Part of a small language model's weights: width 512.
MLP neurons of a small language model. Each row is named by its layer, matrix (down: output weights) and neuron, and shows model dimensions 304-431. Each number is 128 + 24 x the weight over its row's rms, rounded and kept within 0 to 255. A neuron's up and down rows have the sign that makes its largest values positive.
After each neuron's rows, "raises" lists the tokens whose logits its output raises most directly, leaving later layers aside.

L9.down581 [147 107 133 115 136 142 134 118 146 123 108 135 132  68 141  44 104 108 151 114 126 126 124   0 129 145 108 143 134 123 138 134  97 131 124 142  76 108  86 105 131 123 139 131 124 125 124 111 134 109 118 114 120 130 106 168 130 137  95 124 120 114 125 135 135 137 137 121 113 116 144 136 109 127 116 142 111 145 111 107 149 134 128 130 161 118 139 122  60 102 123 117 115 147 119 120 135 117 117 123 107 127 125 112 128 144 148 140 150 122 117 125 129 122 126 122 255 139 118 123 109 135 112 115  80 129 127 123]
raises: "\").", " ==", "\")", " ===", ")\""

L9.down153 [108 133 130 128 110 120 134 130 175 128 125 101 161 136 147 103 167 164 135 153 103 104 112  82 118 116  84 136  98 138 118 160 118 133 133 162 102 119  95 125 122  86 123 154 147 148 152 132 150 102 145 106 136 140 126 136 130 124  99 169 115  80  78 135 118 150  90 159 124 157 108  97 117 149  94 105 163 141 114 111 127  69 152 117 113 102 146 155 168 132 129 156 131 153 149 131 123 132 106 106 142 132 121 111 117 117  82 121 125 216 116 135 120 119 120 139 138 131  75 109 121 153 167 121 142 110 114 145]
raises: " biology", " efficiency", " history", " speed", " capacity"

L7.down580 [113 119 107  94 119 132 117 136 115 131 160 136 185 146  81 135 155 136  98 166 122 112 182 121 139 160 115 163 123 109 138  84 177 125 111 161 134 115 155 143 132 166 124  86 147 122  98 135 196 159 140 134 116 117 108 163 105 114 145 112 151 115 114 116  99 151 133 146 130 109 131 110 134 144 154 143 178 107 129 151 155 131 136  88 121 109 128 139 170 124 132 140 139 100 112 118 157 164 132 140 118 152 100 132 119 108  76 158 156 136 118 141 148 106 132 157 173 155  99  88 145 160 127 155 134 133 124  99]
raises: "ities", "ous", "ity", "ator", "aries"

L9.down366 [104  83  90  84  89 158 151 135 123 131 124  97 158 151 124  89  81 144 194 204 128 105 162 113 132 144 131 154 125 130 167  66 117  84 128 135 136 189 104 115 108 157 138  78  87 115 116  98 140 166 102 103 106  94 166 138 126 104 136  87 116 114  94 118 120 122 121  89  76 104 176 156 158 118 122 149  94 113 167 162 131 120 156 144 119 130 135 125 140 171 166 106 153 146 145 122 141 141 119 116 134 106 129 162 150 159 119 154 174 110 130 149 103 134 128 100 149 195 142  94 179 120 138 137  88  94 120 115]
raises: "$", "9.5", "4.5", "5.6", "9.4"

L8.down254 [141  84 165 133 157  97 116 140 107 153 132 104 185 139  53 120 131 119 113 121 141 145 139 140 139 127 114 132 140 128 153 100 146 101 116 112 130 106 121 124 113 136 127 123 102 138  70 170  98 142  90 164  95  89 147  92 119 154 123 105  92 113  98 177 143 170 191 126 115 131 142 123 117 131 147 127 156 151 141 117 150 132 154  81  99 129 158  78 154 116  91 111 120 103 143 155 123 170 122 139  98 123 109 142 120 123  99 114 123  72 129  91 152  77 121  70 160 130 130 140 153 202 144 110 133  97 134  53]
raises: "a", "ae", "na", "ane", "elle"

L7.down274 [128 155 105 165 119 159 145 139 125  78  88 136 175 130 131  97 144 139 175  93  61 151 123  93 112 112  83 137 165 115 118 150 127 158 142 151  91 121 132 136 140 115 178 133 158 165  82 138 120 115  72 140 116 166 135 159 129 103 163 125  93 131 144  74 127 124  95 132 123 149 152 110 118 134 144 111 134 138 156 117 123 158 126 118 119 121 106 169 158 125 142  88  75 152 134 107 125 132 111 139 135 127 102 164 130 145 120 139 132 119  95 165  71 122 103 176 134 128  75 164 131 146 118 149 153 105 128 114]
raises: "ment", "ments", "ement", "ade", "tic"

L9.down593 [ 90 159 126 142 156  94 116 133 126 124 119 150 156 164 151 112 111 131 127 117 149 136 118 123 137 148 143 117 110 125 130 162 138 125 132 127 110 174  97 120 121 149 137 135 134 134 127 129 122 191  78 156 163 120 135 139 147 127 135 116 155  93  88 110 138 130 131 127 106 162 133 114 124 126 167  99 158  98 108 117 110  84 133  99 132 123 153 149 132 104 112 128 108 108 127 160 145 123 142 125 158 156 139 110 108 131  96 136 144 103 110 168 100 116  92 132  72 120 139 127 102 132 123 140 138 146 146  91]
raises: " it", " which", " they", " she", " who"

L9.down553 [119 175 154 135 115 142 150 103 164 181 134 114 156 115 116 124 147 145 109 130 133 120 114 151 149 144 124 162 106  94 140 114 114 165 180  87 112 115 116 140  98 138 110 107 113 103 113 137 136 142 124 100 129 127 104 113 138 136 101 105 129 136 119 115 144  97 119 127 151 124 119 133 134 180 121 153 107 156 103 184  95 120  76 114 133 124 164 161 142  97 192 173 105 159 160  96 146 140 101 186 158 169 126 162 131  93 134 182 130  81  89  97 170 137 119  95 116 163 165 144 132  93 144  71 122 119 154  47]
raises: "e", "os", "on", "ok", "ol"

L8.down657 [ 85 135 117 136  97 174 121 138 134 145  84 133 131  74 118 145 127 126 110 129  76 145 158 106 125 103 143 138 143 126  98 152 127 108 131 103 127 146 122 101 123 120 139  99 114 164 134 176 113 151 164 134 169 148 166 148 149 123 103 142 132 126 105 110  96 148 149 145 182  70 119 120 181 144 118 111 118 106 150 142 120  95 102 128 139 115 164 109 154 119 137 104 146 175 161 174 124 151 128 130 152  92 104 132  84 123 129 116 155 114 136 114 121  85  81 126 171 161  82 121 127 155 125 105 168 156 137 149]
raises: "ise", "ure", "ude", "earn", "ury"

L5.down3 [133 144 147  84 127 121 109 165 123 140 127 131 106 113  91  50 162 140 151 148 134  93 121  63 107 154 134 123 127 121 143 172 114 155 127 125  84 131 117 117 117 129 152 133 153 141 108 149 119  89 143 149 187 113 100 141  98  60 117 194 127 117 113 105 115 127 114 104 112 122 162 117 160 119  93 109 144 153 101 106 153 164 122 121 118 127 121 146 127 136 180  94 142 154 159 131 142 136 140 126 107 103 144 132  59 110 142  92 149 105 166  98 126 159 140 121 200 109 145 150 123 139 147 142 125 130 147 132]
raises: "th", "able", "ability", "est", "qui"